From a checkpoint of a small transformer trained on Wikipedia.
Training: a variant of Adam for these matrices, 7197 steps.
MLP neurons of a small language model. Each row is named by its layer, matrix (up: input weights) and neuron, and shows model dimensions 0-95. Each number is 200 + 30 x the weight over its row's rms, rounded and kept within 0 to 999.
After each neuron's rows, "fires in" lists the words (lower case) most often at its 100 highest values on Wikipedia text that the model never trained on.

L4.up314,219,198,200,241,271,210,204,181,180,159,254,226,190,195,234,157,209,255,217,140,150,203,117,228,221,196,219,193,219,233,156,185,169,181,210,214,212,265,228,175,227,211,205,157,181,197,208,255,181,209,217,265,214,214,230,184,197,234,197,213,209,222,206,244,235,212,213,211,246,184,208,223,247,203,173,192,236,223,202,207,197,200,154,146,199,195,224,226,223,254,229,192,183,258,171,216
fires in: "had", "have", "been", "has", "was", "which"

L7.up533,230,159,192,207,256,214,197,179,215,192,218,235,219,195,191,171,193,187,202,203,193,158,209,223,213,181,204,266,194,214,159,166,203,208,226,203,213,173,188,205,161,230,206,193,160,183,182,225,181,131,181,215,260,205,267,199,211,167,279,218,189,203,221,206,194,198,146,162,188,185,201,214,139,197,226,171,222,132,270,193,216,137,148,201,257,220,225,162,213,201,193,244,209,184,195,243
fires in: "was", "on", "in", "were"

L7.up463,240,188,192,223,197,228,209,204,216,210,238,163,212,180,252,194,193,231,187,174,215,241,179,184,192,177,246,211,234,241,169,179,197,168,188,188,189,268,208,181,232,206,202,190,209,158,182,256,160,166,210,220,198,251,226,229,200,227,181,221,175,205,245,172,193,156,171,202,206,220,165,162,209,181,220,204,235,215,154,162,219,190,157,227,252,223,239,203,243,205,218,183,216,229,159,181
fires in: "for", "the", "s", "his"

L4.up56,261,209,220,248,193,192,169,164,217,177,234,221,252,217,176,220,166,185,234,186,217,229,200,198,219,204,219,197,165,196,210,202,230,204,205,211,203,244,200,192,158,204,171,196,213,173,179,209,167,220,180,234,230,275,175,195,160,276,203,198,191,206,195,192,156,223,165,220,233,193,183,182,156,208,169,215,210,153,192,170,263,229,161,149,229,83,205,198,224,218,170,188,222,200,219,151
fires in: "the", "a", "these", "all", "her"

L3.up401,191,188,204,204,209,191,169,181,288,227,208,257,181,177,215,249,173,168,242,206,201,212,134,252,230,234,198,214,188,202,247,180,173,191,208,204,222,202,154,213,197,175,149,187,165,128,200,208,173,219,231,264,189,224,193,200,204,206,210,251,174,206,216,199,236,253,167,226,172,223,177,199,148,148,180,169,185,209,205,132,192,206,189,213,179,172,205,214,220,225,210,214,218,173,164,192
fires in: "was", "is", "not", "also", "been"

L4.up520,240,144,196,193,231,178,127,169,201,161,195,215,226,189,163,185,218,248,195,185,206,216,221,218,237,132,248,243,225,189,217,235,159,189,192,267,217,197,212,168,165,176,173,185,199,156,191,229,198,220,197,187,256,203,231,226,191,181,190,214,188,253,180,174,230,190,191,204,164,199,203,222,207,183,204,223,218,144,252,253,167,209,209,214,151,137,197,178,238,179,203,192,267,163,174,227
fires in: "or", "later", "and", "different", "than", "also"

L4.up44,224,179,244,200,228,172,197,186,238,230,176,236,221,175,214,194,170,185,228,231,193,209,175,167,205,220,172,213,206,216,179,159,254,181,224,199,208,206,188,244,175,191,181,180,211,206,187,225,173,194,242,214,197,176,186,206,178,225,202,275,220,193,181,205,213,185,223,221,180,225,198,145,244,208,211,211,212,158,204,205,165,222,182,248,220,187,204,289,193,213,170,211,202,176,171,206
fires in: "the", "of", "cambridge"

L4.up415,200,221,213,244,208,110,171,180,211,203,183,225,246,187,198,217,212,215,200,207,200,172,154,211,139,199,241,201,244,221,232,196,155,197,170,266,204,244,228,209,207,178,219,207,203,191,233,197,207,162,198,200,206,195,210,238,149,173,159,168,241,165,226,201,205,232,212,240,184,199,173,181,130,200,206,183,248,186,210,209,236,240,177,180,217,198,240,203,201,206,209,254,247,216,244,132
fires in: "as", "that", "asks"

L3.up3,249,198,201,163,189,237,240,220,197,253,204,261,262,163,154,197,154,173,216,216,221,203,183,194,197,268,184,188,206,227,231,259,252,200,212,211,161,171,197,191,181,164,225,227,238,203,184,185,170,145,223,231,260,227,199,206,194,220,191,201,166,257,240,189,158,211,224,240,215,182,191,179,177,162,190,215,190,211,255,184,160,206,169,246,244,176,160,164,219,203,246,196,230,152,202,172
fires in: "an"

L7.up117,240,200,205,247,227,218,178,221,190,215,211,256,250,198,245,197,160,109,230,178,213,171,173,231,217,238,262,187,230,202,245,246,198,170,233,200,168,212,188,188,177,150,186,202,201,157,171,150,201,159,212,245,211,197,215,243,147,187,228,206,154,216,211,201,224,189,186,187,232,243,162,171,183,164,173,225,208,207,257,176,155,202,187,239,204,139,181,254,250,208,238,193,214,154,154,221
fires in: "an"

L4.up219,191,179,176,277,218,205,147,197,156,204,226,237,240,187,160,234,230,183,207,175,195,194,222,262,235,171,205,186,188,206,221,192,234,162,184,202,211,241,224,246,215,171,256,186,196,205,225,184,180,188,180,230,229,214,216,183,183,199,251,175,154,212,212,177,243,159,191,142,232,253,159,197,221,171,161,198,195,222,183,173,179,231,113,168,173,198,156,204,153,205,202,205,262,191,176,216
fires in: "much", "an", "her", "more", "his", "very"

L7.up76,268,221,201,233,202,209,177,217,228,189,267,162,210,222,204,181,158,203,242,195,218,219,160,154,168,244,219,222,227,168,167,196,185,198,202,255,201,150,264,170,120,223,155,207,186,194,173,224,191,212,188,253,214,215,204,188,173,218,255,177,218,202,170,149,188,214,192,219,119,197,238,192,166,205,174,235,232,187,186,181,248,242,162,226,224,182,211,212,195,219,209,204,206,200,243,191
fires in: "a"

L4.up444,238,180,183,206,195,162,212,192,240,218,235,187,255,175,259,185,147,189,210,179,206,244,194,189,202,192,226,174,253,212,179,209,217,193,249,198,224,199,197,194,142,241,188,176,211,194,249,143,180,143,215,221,238,203,176,229,218,199,192,198,211,194,184,219,222,141,213,220,201,257,220,186,213,197,195,214,246,219,201,125,259,229,201,215,193,184,264,204,213,181,238,185,216,175,267,184
fires in: "a"

L7.up158,229,178,209,253,185,150,208,198,242,147,206,185,223,217,234,193,190,182,165,141,220,215,153,140,174,204,253,205,265,220,203,198,256,203,196,197,219,206,219,227,195,249,225,192,203,199,114,225,165,168,201,238,176,208,257,194,207,191,204,174,145,231,148,260,196,152,227,212,158,241,174,194,213,190,206,296,207,213,213,202,234,217,185,201,236,210,257,223,187,224,174,202,197,157,207,217
fires in: "the", "his"

L3.up288,204,189,167,168,209,128,184,213,146,246,232,204,226,205,173,213,173,212,225,197,254,239,220,200,218,227,263,204,204,190,188,156,184,207,235,222,169,191,198,188,188,163,191,159,211,203,233,201,185,196,207,204,247,185,200,204,217,271,221,206,221,174,212,217,183,186,125,218,206,209,221,164,152,170,202,197,215,140,176,176,187,203,158,244,248,229,204,242,190,193,164,191,228,228,262,194
fires in: "that", "some", "any", "this", "addition"

L3.up369,221,178,194,213,212,182,233,200,226,202,267,219,235,204,186,178,176,187,280,149,198,183,198,202,181,207,244,166,211,184,209,205,175,171,223,213,222,234,177,194,176,203,159,189,214,169,164,220,147,153,201,177,235,210,168,204,192,226,228,149,164,237,140,241,228,203,180,201,218,247,156,153,201,143,168,184,180,169,189,166,253,191,172,202,202,183,228,184,237,234,178,209,241,155,159,159
fires in: "the", "he", "its", "a", "his"

L3.up260,208,153,180,193,193,182,133,188,184,188,210,197,190,200,199,216,179,190,207,196,220,200,229,187,185,218,157,168,190,242,205,214,172,196,190,226,193,264,202,246,239,240,169,164,215,197,159,223,187,190,186,209,217,270,259,249,204,252,164,235,166,145,219,233,234,193,139,119,199,138,213,171,209,149,179,215,254,172,181,185,163,212,198,147,181,160,222,208,222,218,177,203,227,161,261,230
fires in: "the", "and", "that", "these", "following"

L4.up348,234,135,216,203,189,186,147,217,210,199,208,227,209,188,275,175,199,193,217,112,200,200,219,281,200,212,216,203,234,211,220,172,179,181,224,207,194,236,242,168,171,229,170,191,213,135,195,232,178,196,244,195,211,161,223,223,176,205,205,214,171,232,104,167,212,201,173,182,190,165,167,213,148,179,189,208,212,248,244,219,178,157,186,219,184,189,191,162,242,213,166,249,215,161,197,164
fires in: "or", "and", "orbit"

L7.up264,255,162,214,184,238,221,183,222,197,272,195,182,205,209,207,161,184,194,234,211,262,254,233,179,222,232,211,239,279,207,168,186,217,147,248,178,204,211,244,208,206,163,132,203,201,225,175,217,143,223,199,164,220,251,144,203,221,231,252,242,195,233,227,177,235,141,170,196,198,183,228,217,181,182,217,185,181,196,220,197,181,243,167,167,240,200,263,235,222,168,191,173,212,201,196,152
fires in: "to", "chile", "chiloé", "guilty"

L4.up275,187,142,239,208,222,238,178,231,256,181,214,210,208,135,279,206,205,182,197,199,183,213,231,217,187,230,246,208,207,198,198,229,186,200,260,191,178,192,227,139,174,214,176,185,237,154,217,170,166,165,272,233,228,240,203,233,200,228,221,192,173,184,183,198,228,196,201,246,160,184,220,221,200,214,152,182,202,227,197,215,169,211,165,246,227,241,236,203,207,225,205,214,185,173,212,237
fires in: "is", "was", "islands"

L4.up605,202,170,217,184,185,197,207,219,183,216,212,200,254,194,221,171,190,133,188,143,199,183,212,188,151,195,198,188,216,223,199,198,208,204,264,218,245,224,173,212,219,216,158,177,223,152,224,244,139,210,195,188,197,188,202,258,168,162,226,205,195,208,156,289,204,173,186,179,233,190,134,189,231,219,197,220,262,177,139,238,218,225,216,241,218,193,181,194,209,224,186,186,252,191,208,184
fires in: "the"

L4.up95,225,168,194,201,204,230,211,178,210,162,265,210,260,189,182,192,221,203,222,164,240,166,181,157,149,175,210,238,227,146,206,153,225,203,244,221,166,255,183,205,232,225,171,138,190,191,206,183,182,213,235,205,175,168,195,224,200,223,211,157,175,223,150,229,236,161,179,185,214,200,215,218,202,183,216,203,179,213,220,208,186,194,192,204,155,206,217,198,251,212,241,176,221,198,191,224
fires in: "the", "history", "century", "census", "late"

L4.up373,232,182,172,241,231,203,159,198,213,170,214,201,235,239,192,213,168,217,224,197,242,189,219,181,207,221,201,201,186,198,213,205,190,198,209,242,148,213,165,215,201,164,144,178,202,131,217,236,192,157,197,210,196,230,182,235,155,249,261,267,173,200,168,248,221,196,111,165,178,196,192,190,193,211,156,213,206,151,221,168,194,235,166,175,177,119,233,199,202,257,172,189,266,173,181,203
fires in: "while", "when", "is", "after", "of", "however"

L4.up365,247,163,207,227,274,173,170,240,168,211,202,207,224,224,203,218,204,202,289,162,199,176,167,266,207,224,193,211,222,210,217,220,193,191,202,197,132,234,185,213,167,176,191,176,198,166,207,198,136,177,209,201,203,270,193,261,174,201,248,151,185,233,172,227,210,216,211,200,106,217,152,204,207,192,204,177,235,181,186,226,231,219,159,255,239,195,247,168,213,250,194,208,244,184,193,201
fires in: "being", "about", "was", "were", "is", "been"

L7.up126,200,183,243,221,215,164,174,208,224,212,207,209,240,200,154,260,208,162,238,191,190,204,160,231,208,191,259,177,233,217,278,228,178,206,208,246,188,258,228,186,177,141,190,188,232,178,218,148,170,170,198,239,171,204,213,180,169,239,219,192,172,204,147,158,207,203,231,195,224,202,186,186,175,218,205,183,166,167,179,243,211,209,121,232,178,233,216,155,199,235,180,174,177,172,191,118
fires in: "he", "to", "and", "jimmi"

L3.up506,269,203,182,235,234,182,180,195,226,221,208,206,240,195,191,241,166,227,216,202,244,211,191,172,222,230,199,246,195,198,263,195,205,185,203,224,185,234,148,181,150,212,175,139,211,208,203,182,197,165,233,262,175,224,218,207,192,216,225,252,174,186,218,182,178,204,155,168,241,205,183,155,183,151,201,178,256,186,236,162,206,246,191,171,190,166,198,220,212,221,197,179,220,214,198,231
fires in: "in", "the", "her", "his", "at", "from"

L7.up488,214,225,197,218,263,201,150,239,215,205,201,231,232,184,187,268,203,208,226,165,173,196,166,167,193,171,272,211,258,202,191,178,175,182,217,180,159,201,164,218,208,183,177,188,217,169,194,190,141,242,216,175,232,239,184,186,139,242,201,207,206,218,182,252,224,184,203,190,138,174,216,153,200,184,220,233,198,198,237,214,201,242,172,163,237,184,226,218,230,231,195,185,196,189,210,236
fires in: "after", "began", "during", "of", "not"

L3.up26,238,193,190,205,216,188,168,222,189,244,222,239,240,168,246,177,167,190,177,199,161,190,204,172,216,186,259,180,177,226,241,152,225,181,208,223,173,276,196,228,207,183,174,167,196,191,259,179,144,210,203,199,260,222,286,214,154,248,191,249,145,183,182,233,228,192,173,158,170,170,185,172,191,194,200,184,167,162,229,176,177,193,161,193,194,230,187,203,162,222,224,184,220,146,204,249
fires in: "the", "two", "their", "some", "three"

L3.up334,215,180,180,252,212,130,173,253,183,170,205,236,185,209,242,194,202,213,188,170,284,235,166,219,184,184,221,268,228,249,171,174,166,197,174,213,197,206,165,212,189,222,208,168,221,145,243,144,137,184,220,239,228,202,256,188,180,184,237,215,148,186,144,213,193,233,235,183,157,189,226,174,215,231,193,225,232,209,179,234,203,218,196,248,227,144,184,215,224,210,171,228,217,202,146,238
fires in: "and", "there"

L3.up183,233,181,195,244,194,186,190,222,231,285,181,206,193,173,192,211,145,211,201,180,186,215,242,223,227,227,186,201,193,215,214,191,164,208,203,199,185,193,214,206,219,226,220,173,169,239,164,179,175,182,229,187,208,182,136,220,224,234,237,194,179,250,209,179,211,234,174,215,183,215,211,208,209,229,193,227,139,241,265,251,215,173,123,202,201,146,174,201,208,213,194,189,266,232,146,215
fires in: "were", "was"

L3.up557,229,194,184,214,293,189,221,248,150,204,209,232,237,156,191,206,226,240,276,204,212,213,186,194,251,201,254,206,199,228,181,216,199,198,217,180,146,224,182,193,228,168,177,201,217,177,189,158,153,205,232,226,199,246,268,249,186,230,188,205,167,246,147,226,202,204,212,140,163,178,213,227,222,242,213,173,233,201,238,213,202,236,167,233,255,145,210,184,191,248,177,189,248,191,162,215
fires in: "to", "began", "not", "started", "also", "launched"

L7.up154,255,146,195,205,180,190,212,204,196,222,234,183,262,197,169,168,184,177,223,154,241,236,205,190,214,244,198,189,251,221,210,256,218,213,171,207,237,206,239,223,182,228,227,196,204,156,160,201,175,173,180,200,149,235,220,222,208,174,196,208,200,249,208,198,210,173,217,173,200,194,152,197,186,181,150,155,204,208,189,248,203,274,182,229,241,204,208,199,214,231,201,154,223,222,207,141
fires in: "the", "to", "i", "t", "s", "my"

L3.up629,233,192,192,190,198,169,197,221,165,198,238,235,207,221,234,146,154,207,219,218,143,226,160,141,226,171,246,197,229,150,217,163,182,203,151,234,252,168,193,201,219,189,251,171,209,179,178,197,177,175,140,187,185,244,247,229,139,212,234,209,251,212,198,250,193,228,185,179,167,189,188,236,167,234,177,206,207,162,225,198,187,265,149,159,189,188,135,222,208,197,218,263,231,194,200,145
fires in: "and", "hop", "half", "or"

L4.up480,223,168,198,199,253,234,173,193,204,245,218,224,219,194,241,185,161,228,222,176,193,207,159,220,217,211,216,251,252,214,213,178,186,159,233,214,198,221,250,204,229,221,209,210,199,197,181,181,176,235,231,224,149,273,204,218,189,233,194,215,124,239,196,224,217,225,171,187,197,220,179,211,169,169,216,205,209,169,265,203,172,225,147,183,205,153,238,206,207,206,266,209,208,246,188,216
fires in: "were", "the"

L4.up87,256,196,200,239,210,225,238,176,199,210,215,213,184,214,208,235,197,158,214,210,225,188,174,212,155,284,209,200,260,228,215,204,192,208,228,219,182,216,194,218,138,170,197,214,192,177,157,197,139,197,192,201,197,204,192,194,194,225,228,188,132,260,185,178,165,191,192,219,138,272,118,175,231,180,174,225,178,137,158,162,245,199,171,258,226,145,257,188,185,212,219,183,219,188,178,182
fires in: "of", "in", "with", "a"

L4.up158,246,150,247,209,181,239,219,274,226,207,196,174,234,175,185,174,192,231,225,192,229,160,194,221,247,255,219,247,217,221,205,225,190,212,198,193,150,185,213,195,175,230,243,200,232,191,174,220,183,199,207,202,186,256,199,190,156,202,173,217,142,220,196,212,237,240,217,266,153,181,129,196,226,255,207,133,211,194,178,203,229,225,204,251,240,156,195,207,224,215,189,163,245,199,190,154
fires in: "in", "to", "at", "with", "as"

L3.up121,228,175,224,265,228,194,167,191,201,203,223,205,264,213,209,202,176,163,212,171,216,174,240,167,225,184,224,194,192,201,186,171,222,188,255,216,181,235,197,213,219,165,219,176,203,161,213,225,206,196,234,212,217,277,243,220,164,238,230,231,184,256,145,217,234,211,210,205,191,207,186,151,189,189,191,206,173,162,222,155,228,194,160,211,189,181,274,173,195,215,147,201,172,166,194,205
fires in: "the"

L3.up524,189,184,192,238,193,197,191,202,186,235,208,216,256,175,190,232,187,230,284,207,227,231,180,218,161,232,280,250,177,231,216,156,184,195,202,252,173,204,227,171,211,164,158,154,218,153,175,223,158,241,219,195,207,243,198,187,188,218,172,162,157,223,182,223,154,214,226,242,212,202,211,121,193,192,228,191,180,217,164,200,260,213,168,219,189,161,215,216,246,249,199,164,215,243,197,211
fires in: "to", "that"

L4.up302,245,164,189,201,208,150,156,256,178,167,207,195,247,239,244,229,231,274,228,179,266,215,178,167,200,217,238,179,190,189,219,166,234,165,225,236,191,203,193,209,141,184,174,152,227,174,191,206,195,177,237,215,252,217,201,245,211,200,200,265,159,257,170,220,198,155,183,183,167,252,208,199,226,217,195,169,234,161,186,182,206,211,200,191,243,154,210,192,276,201,202,183,213,141,158,150
fires in: "and", "or"

L4.up118,251,159,200,252,159,191,212,261,277,222,215,221,223,185,217,201,113,190,208,191,188,211,200,183,213,224,203,247,221,197,177,225,232,192,160,196,213,172,238,223,207,184,172,158,170,178,163,172,147,197,209,200,184,219,193,209,202,200,259,218,187,187,149,187,192,221,241,165,141,215,168,218,193,205,161,224,191,197,239,157,234,213,171,193,254,170,230,259,222,177,211,133,264,183,207,204
fires in: "a"

L7.up487,213,186,234,216,254,235,217,148,199,255,221,235,195,194,199,196,184,139,221,188,211,197,172,192,244,220,239,190,226,211,216,223,236,167,211,164,175,245,191,229,156,197,162,221,175,220,218,211,178,190,222,218,190,206,190,250,196,181,216,185,215,244,203,250,236,227,221,201,222,169,208,202,212,205,149,235,173,172,256,169,182,181,249,249,226,163,208,196,191,225,226,196,196,109,197,205
fires in: "an", "suzuki", "crabs", "bengal"